config.toml
head_dim = 64
d_mlp = 832
norm_place = "pre"
positions = "rope"
rope_fraction = 1.0
init = "uniform"
init_std_up = 0.0365
lr = 0.00135
beta1 = 0.9
lr_head = 0.00639
decay_fraction = 0.671
seq_len = 1024
steps = 5504
dataset = "wikipedia_en"
MLP neurons of a small language model. Each row is named by its layer, matrix (gate and up: input weights; down: output weights) and neuron, and shows model dimensions 208-303. Each number is 500 + 40 x the weight over its row's rms, rounded and kept within 0 to 999. Numbers have three digits each. A neuron's up and down rows have the sign that makes its largest values positive.
After each neuron's rows, "raises" lists the tokens whose logits its output raises most directly, leaving later layers aside.

L3.gate36:471527440467554578510508505470477495505467520483483444521515425505525545570482464382479539487541476529483427466485523507466503460463491565500478523487484538451419524570506476563520481478557527499495509515539521538409497464515530519532481484552462476523431503469507506473518565567467514506
L3.up36:508565448511527501534466472436413515510564499482508541433498425528498538561522510477500453493501567550391442473515533526430514436541455539511545513569530521487465394553533476500474567482485519512471537501500524493569504447534524551576488540594492528505509509378500462459538488524555468523
L3.down36:550546531565477490526492533483498511469496526532466506498507500418557462513444486480503474499469477507507443483505473475512495485520504473510538471525506564451510451493510518429444513540512447467545493498472552466494504519515471509510416491532493534497503423454562440515416451475505570495
raises: "\n", " Later", " This", " Since", " Their"

L7.gate163:522543518504474455464454533567495498468488507487570531621495518523464537448453414505505501501566427467472450529485470511537481513538430600535516466518554486456402531534502463453506546553524476523547550461452475498510402532456476488425445485526586470474506498446459469461568548495474484479
L7.up163:512517554580466528441511496462459521468479578489480510462556451543493520496399546445457487531556496558516483453525463511468535490527535509500500432535433465519424509483443554496464400506410501492469478498453456520448420546412470569461479490568547569513536509561505533569489516599516412447
L7.down163:496516511528531509490516529522499507523534536521575507495517502526480492479437470520451496508531495538490444571486494597452532546460528497554583528507520508505480466487436529535477500504489460501484638512448442443518491512483475498468484468532546480466465550502594457481467456536553506468
raises: ",500", ",300", "–27", "–10", "0,000"

L3.gate83:438512516534455567550515486494540543513451496583529558449434526547486501551466515540543521489456513536561484438570450529490416525461480448537430441581526548555491472441490589501540493453589505483526469485556580471520533545401491542512609463468488515427515508557496497480449471462516507496
L3.up83:435457517483501526530526460493572539514474484462474513520430508490542544496485502504494473468512543540521526426536497536441498549483499429550507438508519465449497474418499512485431556466479512529501427470479533476477499564478492553507527480527515481410573467497548407545473434477578486497
L3.down83:486494508611464496485453529525471502511426520487532460514473546483513517482454567528558489486508443570584511484504485552447507478506466494498540498507514510494610445492484612472524478478500447522536507517515489505486457473528542574493500554505515561473486518478509452441470563516543511488
raises: "ming", "m", "mes", "u", "age"

L7.gate43:484501513474517502416421511464553522454532521499449462524431448489571472459526502445515471490483558490418537431485563454493405497479468510485527446489500487448445452442519472504502529460495504504495553474522548483514461424469499447496508505529553557524536536460507504479494447541449495489
L7.up43:547511536450507472462420518527579499517466542533546456541488459507494547542482496492479504410555579455461533467472575500457434500519460506505433486516530528412530492437404535491501512483446493455449478543488534524485441431472526528426500492499463535615567478524523465484513513478513513586
L7.down43:506509501511522503534537465520515496553401492436515456495531499492564460468515509530529517455551570517465533427515465441494535483399519528560532509515564471506442539444555474511550522446462486440472473514595484525507498502546549497487491465466456466452473478502494444503440519492488478509
raises: "es", "e", " interest", "ism", "o"

L7.gate495:534454491457516455510500552471479516578497611479517448483500458575507495520487453488463506521471555569514493462504455464521523431485494520572522424533557530523477480467523555551515519498526502469518471529514520503494482517457484520531471525567554556526512566469469476461537416513460480459
L7.up495:499509495385597450466490501590516454528526520502435500464484507479457446517484527472492505483415528495497546513581498526534577457505428448500573452427518467544470490530536531564619500478523542482462558498502457510520488477547545505512498597555567566487467477553513473496467525487487527554
L7.down495:569525519483503410541505500499543470541493527517417456455441423478511498519484495428441533427440513445447508565514484506451510474533486464561520505462480541559502498485440449472495582468529480485452458519486587544452520474533485511526449504527482543492526489490523485485480485506498504522
raises: " ===", "====", " ==", " shows", "=="

L4.gate446:471478479507514491473470424555473493475549508600438580456500501551554498532499479480453549551548508533543443563432523504533495515467434471440499529524532493558509498491525516526527447485483535537467502508472468512488491457540507449531449581571480517522486503518449498518485577492490467542
L4.up446:544550497471501482534569455472549425509568537462520517493514482531535420459455640431497426516486499499570512528471516506458495575427469482496441458447568495472529515533515452530502500473419575476540521503563531534502535476499577530468525548584451542511405504500502450534470597451459436506
L4.down446:456517514501485539433544553546544483442568461490492481487538547491525500618517509529496468528492439503481581505481487510483506468468497547437538505537494505573499505500524491439538440526525503512453494507451537533515481431487558520489506565469534480547554489468526432559427458482480446537
raises: " such", " including", " serving", "\"", ")"

L7.gate90:481520496487490450505520526498509411460584489478507469523507440572519470494514520499563481444409501555476491506505611518466531474543446556513559470466513525479495497503465450375479487412484544533455485496460444468443503476557465499454499529491498464519553514510505558552518444500484498541
L7.up90:553467484582488511584471480577486498508511462461490544513534501483479512457457504500482477540526541459514550523553491548499521418485521577451481511515507492513523503492472425519481561524480485491550487522466506498400468505468443525438536423516534516478539506520479469405465539486492437461
L7.down90:537512415428523465510470540493452514493496446500563510571436453426500475510531546443560557432466509517476495473463558489459538517516539395524490502469601541421444495519493443484519534477550527450495473462514504487471447468434537429505516547460534527494518510491554534560525450513452538575
raises: " 29,", " 28,", " 24,", " 23,", " 30,"

L7.gate42:524462502461489547564536510522432490502540531518477477609461507528482465447496460443497477539489560561472486510477487558544484466426481521432497483566535474485502526619473499510604513470553522466527553478520515497464528496459507446525525551508486513436512524509471443515516526476412507503
L7.up42:467442423497482464462536491408484528514533532518494485526436536470469404370512577509524517477524534494523490490485474508552513438482522523425476483591543508485523469553464536490504561415474489473488494462494449516462460526495473578594501525527514467490471587538525516566508468528474466566
L7.down42:444518511521486489479569447504493499563514547477483456489490551516476529492476446464547525499468494523514505432498553518453514536502518505429556536497476502617475551495486463493530558487500470459535518510527529497466581490513503473477528454484501477512507430482521425487531510518403483585
raises: " finds", " runs", " uses", " ends", " returns"

L4.gate808:508450573494508470511579506517485450557476482567458428531468528529499525506516522477450441472454464405506493527557496513540478480520497507478519500489524461421434521516504487567524526472500576540511446510491450564437575484552523471509515474514439469464488551424501495502490498553486462506
L4.up808:589478489547497512528544552494541477486462493461557503480551419491467563490539522476454492497470493489462443496523460498403482507568529527469514503477511486478466481554519518475477549498455550501486511478483503472584402459456446569539491358475536473446512483448504477497486466513507465505
L4.down808:526544482501440458447456454515477568503496519461501555466497413571462551446546416419532480453530527548489502604521497503505495500505467496503467550466493522465483509498554451546523510547511490488524498519518385501499517532540457496494493507495510493508501427457493571543514566529574572504
raises: "ging", "ft", "ities", "ger", "fi"

L4.gate240:522529380467460496492535447482515581448488524406466483524466533452510483500451545466504517409495431553562580528495407493439515468512455562441462562512447464432500509510499517471404603471475545566501538564540518500517536514482514458540482501551535532500478530526497473490534463501483509498
L4.up240:469603440443507511511507514493490464551552559476509481553435503453560465515401478455485530447499498486479486440568470480450546426508498488539506521532485460476450515474524556491470529556483464516482478502533458471529489535490522610551535538535502520519490534559449423405547464498532459470
L4.down240:520440456546520458509508566524529539493495454560447550447502503502519505498492480490497440428450503527564487486432447480495496513604528491442480536440495538539504488484519493489478484447517436438551525498486526548586448477495540470548501571459633474500460495453515585470510523512519560508
raises: "ity", "wise", "izing", "ly", "ified"

L7.gate530:498493499447524505467534532549458514479526496541579499497380440515460491437480491511461532542544566527461487522503433505584493506494505601482466473545518544522435512594526505475508501514535594460485490501508393487539514506519522487557487545476506513509480563493464491566482518534473510528
L7.up530:455506578513479438472534434496553497517468476447441500544481515558460470493466533506467524466598547470461478437545422506454493503462516466490541466412480449453475520487512551501558553498523522461487483486486402536550533474485509585521579567545509434477487470476513495543486485455478465445
L7.down530:489536566447494529441488438507559461498522477550546456461508542493435493521497534509552482489487561513543532434512495528576486499493590550484457388564403485555498559547478444484516424547548496507565459572478424513615525509459504536489566505520504544445510503455482480484435456433469485480
raises: ").", "),", ")", " -", ");"

L4.gate660:496485488540441502501497504568511436588460455449468483502465515541481518549492542517465419459456525467536529566472472436487496524490483547519433469512446471486552533511521425511445441499582476520457528469481538499418575496485483468486458542477499525509441514490557447641505484519497537532
L4.up660:508475446503433409599531521537551461528482512521515483456509480525461488433446503555510551531490484468497554544504542471574475508432449510442481531562434490509487500467472504440558468503490428434576486485480518468483572445478449494444534482489435472450448455483515522457496553450512519502
L4.down660:473508540437505459480427516557501543538460470504479485463424554532453491555525470475499449546531558434485475550518523504498481501579476508547511535524580523521424485558566527523504521438478493528432460570465465492516520572458516534550512525506436490520556486527540557509470454541470490498
raises: "iv", "ated", "ful", "ish", "ed"

L4.gate59:547455513556512494564448534480466504523548507469511478532471582514525487571594521553523508516491499539536469465538582488501483494514528616515516529538480578493509588594586465514553484460549540496550534504437523495486479487482498498478533505545514467400444512452421492491463484510474454522
L4.up59:495491560459539518521490493564432489482486492555412555567450548524537558479512450476539508491469455501564509516497474439475523488503525538533563500510527474427501512488479506554548565530554490494508449488521544522445468511581514482464555495506445552546520524536391499564456583545511485536
L4.down59:464566508507430448458476542485492470524504491515524452511496448507477488519524424501534566460526476461553429545545430502457491510454534554533488459504554457481506417485424475498503479484463542497547532483447418485448488424456547479478446459488478491544507517570494512475583477478548508513
raises: "i", "is", "al", "o", "on"

L7.gate587:554498476529493498488520528508479474515503502482502473538499503446489488576493510499461546480512464518509454495532492552502522513490446486533518458485483547555445453493533501466555460530509499551440532557531500486532505423436561418443538573488498431506480638435555526526517547454466525467
L7.up587:472474483443441536524515535468404439499538453518515539490423463427413489536488498494465466491511457499544504477544518565518506555606445496530437498479426537544489478479508478511538505527465486529467487509505466508509545537491483482463461544457551475497502575488500489584532493459471530511
L7.down587:465436480400465495530494479502533469440482538526494536461497498550491565529468496534539434556527473452505533456453593443561511473497518461491473348437437446496534493495470492552504490540437545542445467492521477440508446522514545427534514546553505420502506507552440457520495502520537476472
raises: ".", ".68", ".55", ".20", ".66"

L7.gate333:516484519461412501520456486521472479449503512548491569543538510575531405507548494480464499488521454556488549521510492506474525498528438498518485531485500469446454494503510554502520505524548509519514558572523505469493534507547536448537493483480540457539554573428467440417483524487505448476
L7.up333:523520533578478449488437534462500503453513471491430540524499509520474514511540470506508457530401474474465606518485487498615472544570523452480500530452511509490487483508520520455499444475503480504558509494354466591537597469588517431486462429506458503546531490504470488437424547483512535508
L7.down333:562495512480458537568450462530515500538531480476442518438495580466512514452486547505495521500425455455522503495473498519497524546490507484482489582508495429561501455429504521492472483510502488439571476495497470598556494478520503447573423476523485517574522504483491449474481482470498507566
raises: " his", " reference", " her", " honor", " their"